{
  "head_dim": 32,
  "vocab_size": 2048,
  "norm": "layernorm",
  "attn_scale": 0.177,
  "parallel_block": false,
  "extras": ["capped logits"],
  "init_std_down": 0.00886,
  "optimizer": "adamw",
  "learning_rate": 0.00317,
  "warmup_steps": 422,
  "decay_fraction": 0.47,
  "final_lr_fraction": 0.05,
  "batch_tokens": 32768,
  "max_seq_len": 512,
  "max_steps": 8079
}
MLP neurons of a small language model. Each row is named by its layer, matrix (up: input weights; down: output weights) and neuron, and shows model dimensions 48-111. Each number is 128 + 32 x the weight over its row's rms, rounded and kept within 0 to 255.
After each neuron's rows, "fires after" lists the tokens most often just before its 100 highest values on Wikipedia text that the model never trained on.

L6.up407 [130 177 136 140 126 132 125  97 140  76 109 103  59  99  87 121 118 136 141  78 101 109  88  74 103 128 122 113 177 112 166 148  90 127 139 127 104 134 117 104 164  90 161 122 118 145 129 111 174 172 175 181 154 124 160 196 129 110 118 139 176 159 131  85]
L6.down407 [156 117 113 155 103 147 155 134 128 121 154 177 119 126  99 126 138 180 111  71  93 134 168 149 120  54  96 145 162 117  42 112 112 100 118  80  89 162 100 181  83  91 160 142 137 130 124 204  93  77 139 151 152 128 156 121 112 124 165 178 131 113 126 162]
fires after: " M", " D", " 100", "i", " O"

L6.up26 [151 135 127 176 149 106 143  35 130 100 174 108 118 126 114 142 123 186 182 114 132 114 128 124 128 118 115 157  93 146  75 140 162 154 161 131 168 103 120  49 143  67 136 150 120  38 134 109 169 144  60 175 118 108 106  62 125  68 147 151 116 134 147 110]
L6.down26 [128 151 122 108  93 129  88 129 141 125 170 142 159 128 175 123  48 177  94 133 101 132 148 131  80  84 171 109  60  51 113 106 139 139 105 160  66 175 132 155 152 122  95  99 117  81 125  76  95 178 177 179 131 142 111 114  78 138 100 138 173 103 113  99]
fires after: "\n", ")"

L6.up529 [130  70 116 110  85 136 122  58 137 103  98 128  77 191 140  78 164 213 170 127 109  95 124 143  99 198  39  93 158 183 114 192 135 104 137 151 136  94 161 106 131 121 134 160 149 138 122 128 181 161 112 124  87 119  79 111 165  96 128 142 143  62 146 139]
L6.down529 [156 123  94 154 124 133 132  57  93 108 160 142 118  83  86 173 143 128 111 110  57 108  78 141 114  52 120  64 115 124 102 134 106 159 170 140 109 183 111  64 129 144  87  91 198 173 160 152 122 109 166 140  51 104 153 173 121  69 106 132 157 150  72 138]
fires after: "c", "ur", "re", "s", "ub", "mp"

L4.up360 [201 129 145 106 131 104 111 101  51  86 110  38 145 143 118 136 108  94 222 121  67 104 145 138 112 122  76 140 128 191  60 164 192  93  86 111  47  49 103 126 158 139 110 161 122 155 117 129 141 210 136 156 134 112 151 149 126 106 143 162 107  97 176 133]
L4.down360 [129 112 108  97 141 120  91 144  89 127 121 142 139 162 163 150 139  99 115 143 121 126 139 189 143 125 112  84  58 100 130 154 132 174 134 151 157 115 135 149 189 188 109 133 172 172  92  92 101 166 121 107 166 121 149 113 106 137 158  70 172 122 105 120]
fires after: " dis", " con", " ex", " Ex", " in", " "

L5.up510 [151 161 117 101 132  79 129 133 117 148 102  98 181 103 182 137 180 140 147  66  95 114  79 178  93 169 121 104 133 152 130 169 108  76  80 129 150 106 188 162 173 123 145 121 142 109 162 113 119 157  95 185  91 118 129 102 119 130 110 112  57 160 136 117]
L5.down510 [108 103 127 146 144  93 156  63 131 147 173 160 119 121 102 164 133 143 105 128 155 133 131 103 179 128 170 117 185  52 120 121 125 161 109 211 111 117 140  97 121 145  96 190 168 154  82  78 184 120 124  84  99  74 153 144 114 180 159 162  78 138 146  99]
fires after: " is", " the", " was", " a"

L5.up426 [182 151 135 105 134 113  92 123 115  90  79 165 120 182 142 116 156 188 109  99  91  65 124 179 142 141 134 192 170  83 160  96 101 109  92 184 156 145 143 118 209 171  86 140  88 136 123  89 131 160 154 116 110  68 116 158 163  79 118 103 145 153  65 141]
L5.down426 [129 177  95 121 130 124  79 116 122 115  82 181 161  76 118  99 168 134 143 101  27 120 138 199 161 124 187  90 145 174  91 127 134 165 125 102 129  94 130 146  91 100 165 103 137  85 135  90 136 142  92 115  55 137 136 117 133 137  71 191 115 107 147 145]
fires after: " 19", " the"

L6.up58 [128 125 122  76 129 120 133  99 135  89 106 166 120 159 145 127 163 135 149 139 117 146 107 114 127 130 108 190 155 141 108  97 165  77 100 176  86 157  99 114 153 135 124 138  99 114 141 132  86 105 120 150 156  87 153 140 148  98 157 167 151 165  68  99]
L6.down58 [ 80 118 158 205 128 152 117 179 172 180 125 116 168 126 123 123  98 193 150 142 112 131 125 162  98 138 126 146 121 100 120 185 152 104  99 123 148  61 116 141 107 130 139 160 171  82 172 109 136 140 140 214  58  98  60 174  81 105  74 140 109  87 126 184]
fires after: " co", " dis", " con"

L4.up333 [ 87 135 112 136  78 133 127 107 115 123 135 151 132  97 117 175 154 128 142 128 104 128  81  91 140 168  53 103 169 157 100 157  62 107 130 139  70 174 177 143 136 107 131  87  36 104 167 127 160 193 118 141 106  93 117 109 134 155 107 119 167 123 133  71]
L4.down333 [ 68 132 160 109  74 184  59  95 103 103  81  87 137  75 115  68 147 151 158 140  63 123 101 131  82 134 139  71 149 153 115 113  81 174 145 112  69 159 116 133 127  91  77 133 154 120  89 202 187 118 226 115 104  86 145 147 138 146 131 165 145 157 108 139]
fires after: "c", " c", "F", " C", " an"

L6.up537 [136  76 121 111  62 138 107  77 110 111 131 137 103 139 155 152  91 144 135 128 135 145 123 184  85 139 151 128 115 146 147 194  83  80 132 118  94 105 163  86 156  81 134 172 117 113 127 171 106 122 175 140 155 164 118 115 136 121 150 156 153 137 113  97]
L6.down537 [ 60 119 161  72 147 133 114  87 133 192 150 139 148 166 108 101 174 111 156 141 150  88 115 132 148 105 173 159 125 137 139  99 122  90 114 142 161 120 110 162 104 136 151 122  96 152  84 109 177 158 100 107 132 110 124 198  97 137 109 206 154  51 161 164]
fires after: "s", "-", "c", " st"

L5.up621 [119 154 129 102  54 110  98 181  51  90  84 139 119 105 149 158 114  75 129 133 105  86 130 132 131 203 149  57 113 128 129 150  66 112 110 130 185 137 151 147 172  96 116 122  94  98 110 138  96 167 152 124 120 148  97 143 127 119 123 149 131  87 107 133]
L5.down621 [146 117 170 154 142 168  94 112 133 105 134 124 162 134 101 162 128 188 178 103 165  82 179 116 158 144 129 163 167 138  49 114 191 161 100  92 110 143 115 118  93 102 124 153 223 157 155  79 147 121 140 104  87 128  69  92 108 129 142 155 109 126 132  77]
fires after: " B", " Pa", " a", " Ba", " the", "B"

L5.up607 [113 139 106 123 170 126 161 124  72  87  78 101 137  81 143  99 100 121 144 110 136 112 179 122 102 137 121 158 149 124 217 125  94 162 130 142 156 125 128  66  93 171  78 103 113 107  94 173 163 171 114  94 132 103 142 157 142  80 132 136  98 145 121 105]
L5.down607 [184 117  96 125 171 132 105  90 144 150 160 106 117 155 177 167 121 139 178  97 175  99 136  84 107 154 108 147 158  77  54 110 166 166  84  68 189 153 147 108  96 132 170 132 141 117  77 139 158 161 138 119  83 121 149  93 140 141 131 169  90 132 115 170]
fires after: " M", " A", " the", " Ch", " T", " a"

L6.up390 [172 114 144 143  88 130 178 151 103 111 138 131 147  86 154  76 118 102 193  72  97 107 139 134  77 126 131  99 127  74 133 146 146 119 105 147 137 101 104 147 151 128 120 171  93 107 128 106 115 143 171 189 148 114 168 167  96 103  95 131 123 156  95 111]
L6.down390 [128 167  60 165 141 156 142 102 128 171 114 146 131 135 103 110 145 192 102 129  94 188 119 171 129 103  95 149 118 115 101  42 144  96  95 168 108 145  87 112 180 125  88 107 169  96 152 113 124 123 127 125 167  85  83 161 119  57 150 135 129 106 130 136]
fires after: "\n", " ", " M", " Mc", " D", "|"

L5.up509 [155 143 129 126 124 109 149 113  86 118  77 115 135  92 129 143 117 117 152 109 187 117 148 123  86 143 126 106 132 149 136 149 130  80 158 151 107 133 194 114 119 160 115 142 119  32 127  63 144 120 141 126 174 163  84  74 129 118  54 172 115 171 179  97]
L5.down509 [186 127 193 113 159 137 144 140 143 126 140 130 127 141 145 177  52 148  94 172 133  88 164 117  45  97  84  58 116 157 147  78 160 155 148 108 103  94 150 124 120 106  95 109 187 115 150 107 162 104 153 142 110  93 110 118  86 153 134 140 129 108 140 128]
fires after: "\n", ".", " Du", "-", "low", "ur"

L6.up122 [150  95 107 105 144 115 107 134 147 114 144 167 117 201 175  58 161 124 123  76 174 112 105 120 104 169 156 166 151  28 145 101  76 124 127 149 151 120 158 112 133 150 116 140 154 169 133 119 128 174 153 130  67 103 132 142 147  73 102 129 116 106 140 152]
L6.down122 [127 148 108 172 117 167  77 107  75 130 128 145 169  81 115  78 124 153 108 128 153 177 137 173 107 163 218 129 185 165 148 175 154 127  78  66 118 163 115 169 135 173 155 157 119  29 106 113 140 111 101 158 112 160 118  92  57 170 123 152 119 100 126  94]
fires after: " the", " 19", "al", " same"

L6.up379 [146 146 128 127 116  80 115 125 141 147  68 107  89 119  64 106 129 158 234 122 144 108 127 105 126 162 113 103 140 112  94 122 166 125 194 168 114 109 177 149 138 121 142 159 117 145 178 100 129 168 113  97 117 175 118 191  94 110  77 136  75 102  94  61]
L6.down379 [140 112 116 188  54 110 145  64 129  92 153 123 142 120 136 125 136  83 201 149 105 176 144  90 149 149  80 114 160 126 122 120 167 150 115 147 144 170  53 119  59 108  94 134  82 159  86 114 153 176 122 102 131 107 128 118 150 175 122 135 119 135 151 109]
fires after: " ", "\n", "ation", ":", "-", "20"

L5.up336 [242 172 100 128  83 128 130  98 127 121 148  96 151 109 113 120 106  75 158 143  95 133 156  89  95 178 105 147 113 130 160 199 145 130 128 137 137 170 119  84 110 115 114 125 135  64 126 164 117 149 109 142 149 164 109 185 178 134 128 163 111 125 144  96]
L5.down336 [140 193 148 196  68 187  97 154  89  99 148 119 145  60 123  89 131 116  98 139  97 147 139 180 111 119 146  94 122 160 149 141 152 169 105 122  61 158  84 121 135 134 142 167 167 180  75 172  56 125 136 101  94 135  95 139  89 117 109 109 126 174 122 120]
fires after: ",", " in", " (", " of", " and"

L4.up440 [ 88 109 149 115 138 125 105 113 106  58 153 115 185 198 134 163 137 135 126 176 157 108  83  86 132 181 120 110 182 193  99 134 158  53  69 145 168 140 180 125 159 150 110 114 124  69 129  89 121 152 100 120 134  98 146 127 125  71 189 167 101 145 123 137]
L4.down440 [159 159 128 106 141 113 149  85 115 101 137 167 120 160  80  92  99 173 106 166 131 137 115 120 138 114 107 106 106  70  68 110 126 184 139 132 140 140 152 175  79 155  96 132 155 129  98 104 130 137 163 109 108 174 129 142 114 113 115 183 154 124  74 116]
fires after: "\n", "p", "s", " "

L5.up366 [115 132 100  94 167 119 129  63 108  79  67 171 123 105  64  71 121  94 114  71  89 110 140 178 138 172  93 106 105  84 160 100 113 152 123 122 155 146 119 106 131  94 139  65 148  83 196 150 133  93 137 145 144 111  67 108 207 123 177 167 158 128 170  93]
L5.down366 [106  87  76  95 160  96 139  81 132 130 133 138  89 126 109 117 106 133 135 142 121 157 107 197 139 135  53 126  86 126 116  92 132 101 138 121  38 112  75 149 176 175 163  97 142 138 142 166 160 116 154 146 179 144  92 141  77  97 138 161  73 118  96 152]
fires after: " P", "im", " O", " D", " F", "O"

L4.up501 [143 152 120 178 111 146 107 123 122  97  59 123 176  90 141  96 115 107 174 104  87  98 143 165 111 138  97 116  76 110 154 137 108 130 168 134 145 132 141 134 114  66 147  92 112 114 128 139 127 130 161 170 157 127  99  97 186 151 100 142 131 131 153 148]
L4.down501 [132  71 110  85 129 148 108 174 141   5 110  82 183 188 145 169  85 141 146 132 117 121 185 123 113 162 151 158 127 101 100  82 144 130 106  80 117 118 136 177 159  64 123 168  90 145 103 192 133 145  87 129 134 141 162 160 179  97 108 119 160 134 116  75]
fires after: " |", " ", ";", " 1", "%"

L6.up373 [127 102 139  38 118  90 110  86  89 157  82 118 142  61 110 140 112 113 127  95 118  78 141 113 109 118 121  96 198 120 141 191  27 106 170 124 124 185 138 117 143 133 122 151  78 119 125 152 127 173 136 166 140 123 100  59 185 121 167 135 128 152  93 113]
L6.down373 [149 154 154 139 125 133 151 144 167  60 137 153 104 136 139  87 140 133 137 112 112 102 119  99 114 122 159 130 113 119 120  74 156 151 113 128 100  91 146  71 143 105 157 157 146  99 136 141 152  54 189 202 167  89  96 143  97  74  96 148  95  96  71 134]
fires after: " S", " F", " f", " E", "F"

L4.up350 [132 114 112 116 114  74 138 104 123 121  38 119 108  94 107  98 101  72 150 109  66  98 166 142 137 122 107 127 102 124 192 176 127 100 123 133 131 101 116 126 139 134 127 107  92  64 150 149  90 141 101 120 187 148  33 114 167 142 172 162 143 163 107  67]
L4.down350 [101 114 136 120 141 201 110 135 118 141 121  98 126 118  63  86 164 128 179 128 189 118 111 119 134 129 201 189 143 147 135 160  83 114  92 116 109 174  89 137 124 105 131 100 132 143  74 137 175 138 115 136 211 140 120 161 151 104  78 151 112  71  95 142]
fires after: " F", " P", " E", " fa", "F", " G"

L4.up613 [136 154 107 115  90 121 121 115 123 166  65  70 103 118 150  76 159 112 144 158  99 105 117 104 121 155 115  90 107 148 172 140 107 113 166 150 156 138 120 119 108  89 132 133 110 142 133  73 136 188 163 182 151 106  84 106 155 128 117 171 102  54 158 108]
L4.down613 [ 95 130 123 104 165 125 165 159 138 138 173 143 149 188 104 114 174 128  46 147 127 124 122 194 187 145  85 111 166  84 149 116 154  74 175 134 156 111 149 156 118 112 109 177 138 116 149  84 199 117  91  83 112  72 122 147 113  94 153 106 104 113 116 145]
fires after: " |", ";", " 1", " 0", " 3"

L5.up309 [166 204 120 130  97 113  77 106 112  87 109  66  93 121  78  82 181 107 194 130 102 122 113  98 104  94  86 121  82 127 123 148 154  71 125 159 109 149 110 151 193  84 109 226 111 117 147 105 124 159 107 150 101 155 124 184 160 129 161 141 135 112 149 122]
L5.down309 [120 131 120 115 138 178 103 124  95  93 100  88 163 149 110  79 132 115 174 170  94 155 159 134 145 138 115 116 119  39 112 156 131 132 116 152 167 129 135 197 119  94  56 142 160 129 128 167 175 110  91 115 134 176 154 123  93 157 119 110 144 136  67 169]
fires after: "\n", " ", "s", " Ro"

L6.up215 [151 103 129 141 160 133  73 122  89  96 142 110 115 212 114 122 135 156 143 110 154 101  95 158 111 122 119 188 148 149 167 173 147 161 109 152 145 160 137 137 116  93 152 139 101 110 175  69 162 128 135 155 178 136  72  87 156 124 137 196 123 137 125 108]
L6.down215 [ 78 129 140 208 160 125  98 159 112 170 136  76 134 114 136  73 132 180 150 127 156 148 152 103 118 153 141 109 164 130 123  95  98 162 109 117 124 133 147 155  87 106  94 110 174  80 122 124 134  96 119 106 164 135 125 127 156 215  95 128 117 125 154 115]
fires after: " It", "tri", " is", "ip"

L4.up542 [134  78 136 102  96  92  91  53  96 131 139 148 128 149 100 136 136 147 152 151  92 143 145 146 132 118 156 145 151  92 161 134 143 123 166 128  74 110 146 109 182 147  75 133 123  98 164 197 132 148 113 133 106  72 117 110 169 102 124 133 168  65 124 119]
L4.down542 [104 180 101 145 130 116 112 111 104 171  96 111 159  96 133  80 146  79 168 164 124 154 129  95 140  85 204  58  90 102 119 103 197 135 179 141 139 229 142 108 137 108 121 125 118 120 149 126 161 129  91 134 101  65 138 210  80 142 143 183 133 124  68 129]
fires after: "s", " S", "er", " C", "c", "ri"

L4.up507 [ 92 105 115 163  49 119  69  82 133  82 141 118 109  86 169 128 126 142 161 147  58 113  51 104  83 190  86 111 106 165 118 178 140 124 129 159 114 176 141  93 105  51 151  80 129 146 123 184 147 144 125 201 146 138 111 124 154 117 127 142 135 122 113 121]
L4.down507 [ 96 128 139  57 111 135 143 116 111  69 131  60 147 179 143 105 121 133 115 132 124 133 165 173 164 151 135  64 122 107 140  94 104  67 115 121 154 184 104 152 108 140  87 158 129 111 126 173 132 111 111 124 102 159 124 204 116  76 103 149 138 165 180 174]
fires after: " st", "c", " ", " c", " met"

L5.up458 [147 150 139  79  52  57 124 142  85 127 115 159 154 134 128 111 154  99 130 112 132 104 122 126 104 179  76 108 117  69 167  91  77  55 152 135 112 121 120 119 126 141 141 130  87 133 120 110 135 148 158 163 158 128  96  85 134  97 140 127  78 116 130 119]
L5.down458 [127 118 129 112 114 127 157 107 150 159 148 107 140 156 124 149 156 128 140 164 140 156 155  30 171 102 139 117 125 149 140 168  58 109 115 135  42 119 132  99 114 122 149 159 123 124 126 115  84  96 107 143 146 107 116  78 205 171  98  92 172 177  97 158]
fires after: " |", " P", "A", " G", " O", "|"

L6.up607 [150 140 132 149  36 141  92 111 116 108 128 133 149  98 127 143 152 156 169 118 117 129  94 106 139 171  53 127 136 127 142 133  78 139 105 143 139 157 146 115 143  83 160 119 123 161 160 147 174 144 128 100 129  93 132  81  93  89 135  91 157 112 116 154]
L6.down607 [109 118 142 115 121 187 124 178 114  98 145 131 101 142 134 101 122 125  95  89 104 119 102 126 100 158 196 123 124 169 124 145  79 147 102 184 106 148 117 135 158 109  74 224 115 123  52  91 139 103 138 145 168 120 131 144  96 109 141 182 152 133 133 109]
fires after: "c", " st", " met", "p"

L6.up210 [131 106 109 140  62 104 135 105 100 150 117 121 128  79 133 111 108  73 124  80 130 118 140 113 113 147 127 153 142 119 131 159  67 125 160 135 103  80 148 123 153 128 120  95 133  98 107 144 124 181 126 173 141 182 134 204 100 110 142 171 116 112 177  90]
L6.down210 [213 122 141 193 112 165 118 128 154 111 152  99  87 157  86 139 107 107  94 117 148 126 133 131  93 101 122 188 107 146  65 135 118 137 127  69 123 145 162  71 120  80 138 159 142 169 110 142 142 122 129 162 115 115  94 132 126  81 143 103 136 149 162 131]
fires after: " the", "th", " an", " E", " a", " C"

L5.up70 [ 99 113 101 124 112 123 166 104 104 129  92 103 100 162 185  63 150 113 136 139 149 109  96 139 116  82 166 131 112 145 140 119 171  79 122 134 123 130 138 123 129  46 120 146 124 133 168  98 184 165 145 128 138  99  85 171 157 128 139 153 132 114 191  76]
L5.down70 [122 115 164 123 175  69  96 198 137  91 136  33 120 134 114 154 114 176 113  89 173 143 120 120 185 160 156 122 133 173 200  59 176  96 121 132 136  96 170 110  83  81 143 157  65 127 100 158 136 127 116 118 131 118  80 102 127 164 149 106 120 101 129 103]
fires after: " |", "man", "s"

L5.up23 [126 176 111 121  96 102  72 101  67 151 104 130  74 138  96 169 162  70 174 123 150 134 115 108 133 100 114 114 179  60 107 166 135 128 122 130  93 153 102 111 214 133 134  98 104 133 136 148  86 163 136 158 127  93 134 107 110  92 141 118 102 102 174 146]
L5.down23 [131 109 104 153 136 161 108 146 162 143 129 181 118 141  79 138  65 108 135 148 102 119 123 153 166  89 106 143 122 159 131  93  89 128 180 105  82  85 158 100 128 133 106 118  52 162  47 162 145 145 147 104 149 100 142 132 128  90 153 185 140 165 139 118]
fires after: " S", " C", "s", " U", "S"

L5.up559 [133 156 153 148 130  89  87 139  60 177 135 140 150 152 141 185 142 133 134 105 124 142 146 119  66 171  50 151  71 158 115 129 143 107  77 126 122 101 131 112 143  99 126 137 107  77 178 205 158 118  91  76 129 184 139 155 129  90 127 153  85  83 155 133]
L5.down559 [ 41 128 151 116 130 111 123 138 167 132 160 140 160 145 185 103 113 159 118  99  95 100 134  90 153 100 181 133  89  57  68 115 197 201 140 152 110 192 149  97 146 133 122 103 145 136 134  98 142 165 179  94 116 146 151 125 146 126 127 133  28 192  67 177]
fires after: "\n", "-", "s", "ation"

L5.up370 [143 131  97  91 108 133 183 104  72 131 143 133 140 152 119  42 152  58 111  98 115  87 115 117 141 149 113 106  90 170 219 132 134 158  65 138 133 110 110 138 152 203  99 118 155  75 132 108 143 159 176 133 149 150  79 151 145 162 128 146 166 112  65 101]
L5.down370 [171 177 136 116 143 120  77 139 184 102 110 103 189  69 136 160 103 137 152 146 115 165 148 155 124 135 125 140 140 163 105 118 161 139  73 154 184  78 140 146  98  85 110 144  89 133 105 128 150 129  93 168  90 106 174 110 108 144 124 129 168 100 157 124]
fires after: " as", " and", " with", " was", " is", " We"

L5.up439 [123  79 102 145 126  79 160  96  88 116 126 128 165 122  94 129 132  99 177 146  88 124 134 144 146 122 110 159 176  72 130 156  90  93 172 147 105  80 151  99 150 149 138 177 103  54 139 145 155 148 101 154 140 100 117  97  61 120 139 136 109  97 173 114]
L5.down439 [123 132 161 114 111 152 169 134 169 112 123 122 152 114 177  78 165 104  80  29 159 101 124 122 104 107 151 141 113  90 126  86 142 109  60 139 148  51 158 144  70  77 116  93  65 164 157 201  97 158 170 139 125 125 112 154 141 123 203 132  83 142 160 137]
fires after: "s", "en", "ri", "ir"

L4.up35 [178 116  71 108 158 130 102 121 107 131  88  93  79 101 144 129 141  93 163 106 131 110 101 119  79 135  35 149  86 139 136 202 113 188  86 191 127 110 124  93 100 111 119  88 152 141 156  96 101 173 152 142 154 137  77 199 196 138 192 182  93 185 129  46]
L4.down35 [154 148 129 141  60 127 100 139  99 164 160  90 156 200 152  64  85 129 159  93  78 132 124 124 181 109 168 146  94 123 130 158  87 138 114  95 141  78 164 110  72 134 190 171 154 123 111 148 137 165 111 167 148 153 125 129 130  76 112 128 144  98 160 130]
fires after: " ex", " con", "ab", " ", " P", " co"

L5.up540 [113 170 122  89 122 157  82  97 150 125 124 151  95 136 136 111 153 112 151 130 144  87  89 173 138 174 101 140 173 161  98 137 156  73 103 188  74 151 126 100 163 147 106 126 114 126 150 118  94 165 116 105 124 143 117 165 127 145 122 132 190 207 117 130]
L5.down540 [110 123 110 107 121 135 166 164 181  97 125  75  96 123 136 165 111 110  74  85  97 105 155 123 135  82  92 111 122 151  99 132 131 121 122 150 166 101 203 190 113  78 128 146 178 117 109 152 111  82 116 116  76 115 131 114 132 169  94 125  75 157 179 172]
fires after: " a", " 19", " 18", " con", " La"

L5.up378 [ 92 122 136 140 136 155 159 120 117  67  53  74 121 114 206 105 134 129 136 141  85  73 164 121 133 111 102 132  90 161 212 143 180  90 159 120 148 139 123 103 142  84  88 104 131 116 113  76 122 176 113 114 130 102 113 123 204 133  97 153 178  68 159 110]
L5.down378 [ 92  34 146 136 142 139 133 112  98  59 129  39 168 134 156 120 139 126 123 111 182 122 127 190 169 104  84 106 114 102  91 114 160 110  96 124 213 145 149 153 110  63 116 158  89 100 104 105 207 151 128 172  83  95 165 124  98 108 121 155 121 137 191 146]
fires after: " ", " |", " Club"

L5.up43 [127 125  91 109 124  52  49 107 112  58 113  85 127 123 150 152 125 103 169  74 142 156 107 131  93 107  97 175 203 123 148 160  82 116  94 157 195 149 137 132 182  88  71 108 133 116 172 174 124 151 181 114 166 177 130 126 114  65 160 155 124 190 150 114]
L5.down43 [115 145 110 138 170  95 154 155 134 137  79  80 104 198 114  77 149 153  84  99 192 145 141 186 153 100 105 117 156 109 102  89  91 140 142 129  78  95  79 159 196  98 123 194 193 135 157 129 106 128  91 124 109 108 153 130  22  86 188 119 121 108 122 153]
fires after: " M", " in", " D", "-", "ig", " |"

L5.up556 [ 94 127 127 133 106 116 147 114 109 156  77 157 200 171 103 150 133 108 147 122 133 142 117 112  62 109 168 177 158  93 211 170  86 157 104 148 163  91 120  95 204 111  90  91 121  85 122 148 167 172 122 206 169 166 133  88 189 119 136 129  92  71 210 119]
L5.down556 [135 114 108  96 148 100 102 119 126 155 160 130 140 105  93 133 107  62 142 148 103 137 169 137  87  86 134 127 138 117 120 104 182 183 184  88 159 160 179 177 112  78 121 104  45 137 138 176 136 137 123 107  97 148 107 132 120  93 139 112 193 131 106 155]
fires after: " S", " U", " Vi", " vi", " R", " To"

L5.up535 [149 125  98 129  83 108 116 135 108 105 149 163 143 107 168 155 139 102 171 119 113 143  82 162 141 133 102 141 188  95 131 107  87  98 174 139 122  90 149  86 184 153  92 176 118  46 150  79 173 110 204  99 175  70 107  77 108 139 165 160 128  99 147 127]
L5.down535 [197 103 148 127 158  92  67 120 151  82  95 118 130  24 168 155 127 134 129 130 108  97 149 112 110 142 134 127 161 140 111 158 160 148  85 180  86 124 144 151  88 163  93 118 151 169 147 118 156 144 100 118  87 142 183 155 130  31 158 146  87 127  72 106]
fires after: "ed", " Li", "en", "ir", "li"

L4.up240 [175 138 122 104 140 118 136 102  91 117 115  81 141 162 125 125 110  88 152 127 115 101 156 147 124 125 153 117  90 130 125 177 125 142 144 147 114 182 120 143 159 120  74  74  64 107 150 123 123 191 161 160 105 141 112 155 177 111 116 134 146 118 137 112]
L4.down240 [167 118 132 175  94 134 142  80 146  75 206 108 138 148 101  94 120 141 111 133 104 156  92 177 123  94 231 127 155 134 140 121 158 111 153 149 102 168 120 104 153 150 150 103 175 110 163 131  79 103 119 143 103 118 177 123  93 140 170 133 133 164 123 158]
fires after: " of", " University", ",", " in", " and"

L6.up461 [150 151  99  65 154 143 109 118 127 113  54 184  95 113 138  64 175 114 139 102 161 110 116 103 109 102  94 136  69 130 155 110 113 140 124 149 214 140 164  83 176 129  78 172 118 110 178 139 112 164 132 112  99 129  88 150 100 106 100 148 109 133  77 109]
L6.down461 [104  99 106 115 137 149 187 140 126 182 126 153 157 136  72 146 103  78 103 121  98  72 146 191 170 151 206 133 138 144  94 138 147 108 186 135 178 113  87 172 158 123 176 102  76 147 116 111 168 117 143 144  80 136  74 145  77 114 149 189 159 105 148 142]
fires after: " the", ".", "al", "ol", "I", " an"

L5.up21 [169 137 110  30 122  68 128 112 111 148 168 145 151 127 125 157 138 102 167 129 154 114 111 153 106 155  72  89 172 139 102 105 163 123  92 127  12 140 151 126 160 138 110  88 125  90 161  94 114 156  96 127 140  87  89 172 137 154  97 146 125 136  99  77]
L5.down21 [103 155 105 131 159  83 179 162 154 153 138  57 154 128 138 137 105 121 117  79  60 160 153 118 197 152 118 102 115  87 111  66 121 148 187  70 170 106 141 157 152 136 142 155 124 135 133  83 131 138 133 191 144 168  94 134 109 133  88 130 116 135 200 141]
fires after: " re", " dis", "per", "s", " con", "l"

L6.up147 [120 120 108  97 113 109 146 115  61 153 157 135 106 100 133 102 141 116 151  68 124 159  89  73 110 108 114 144 143  74 157 109  52 119 147 127  98 119 117  99 162 138  91 115  93 119 148 150 117 145 154 184 107 147 168 155 158  61 149 111 191 127 152 133]
L6.down147 [123 155 141 134 111 109 109  94 158 153  80 105 110 145 116  95 156 111 138 132 124 110 187 221 107 122 180 123 133 138 105 153 121 117  77 103 125 194 134  95 147 153 127 135 142 184 145 100 145 125 139 151 138  88 124 172 148 119  98 136  82 140 112 137]
fires after: " M", " D", "D", "M", "b"

L6.up320 [180 143 136 172 185 132  81 106  93 112 160 123  58 114  72 155 143 134 217  93 103 132 128  88 135 121 108 140 155 110  97 121 150 108 114 146  84 118 141 123 139 100 122 154 183 134 110 136 107 163 154 192 127 159  77 169 125 177 157 155 121 151 117  97]
L6.down320 [165 149 140 108 137 163  83 104 111  81  72 100 133 146 173 126 155  99 122 124  88 218 126 165  82 144 164 188 143 112 109 138 122  98  64 112 149 162  66 183 115 143 112 120 183 186 104  95 130 160 104 132  97  74 108 167 128 132 114 136  83  66 135 202]
fires after: "\n", " ", " part", " ex"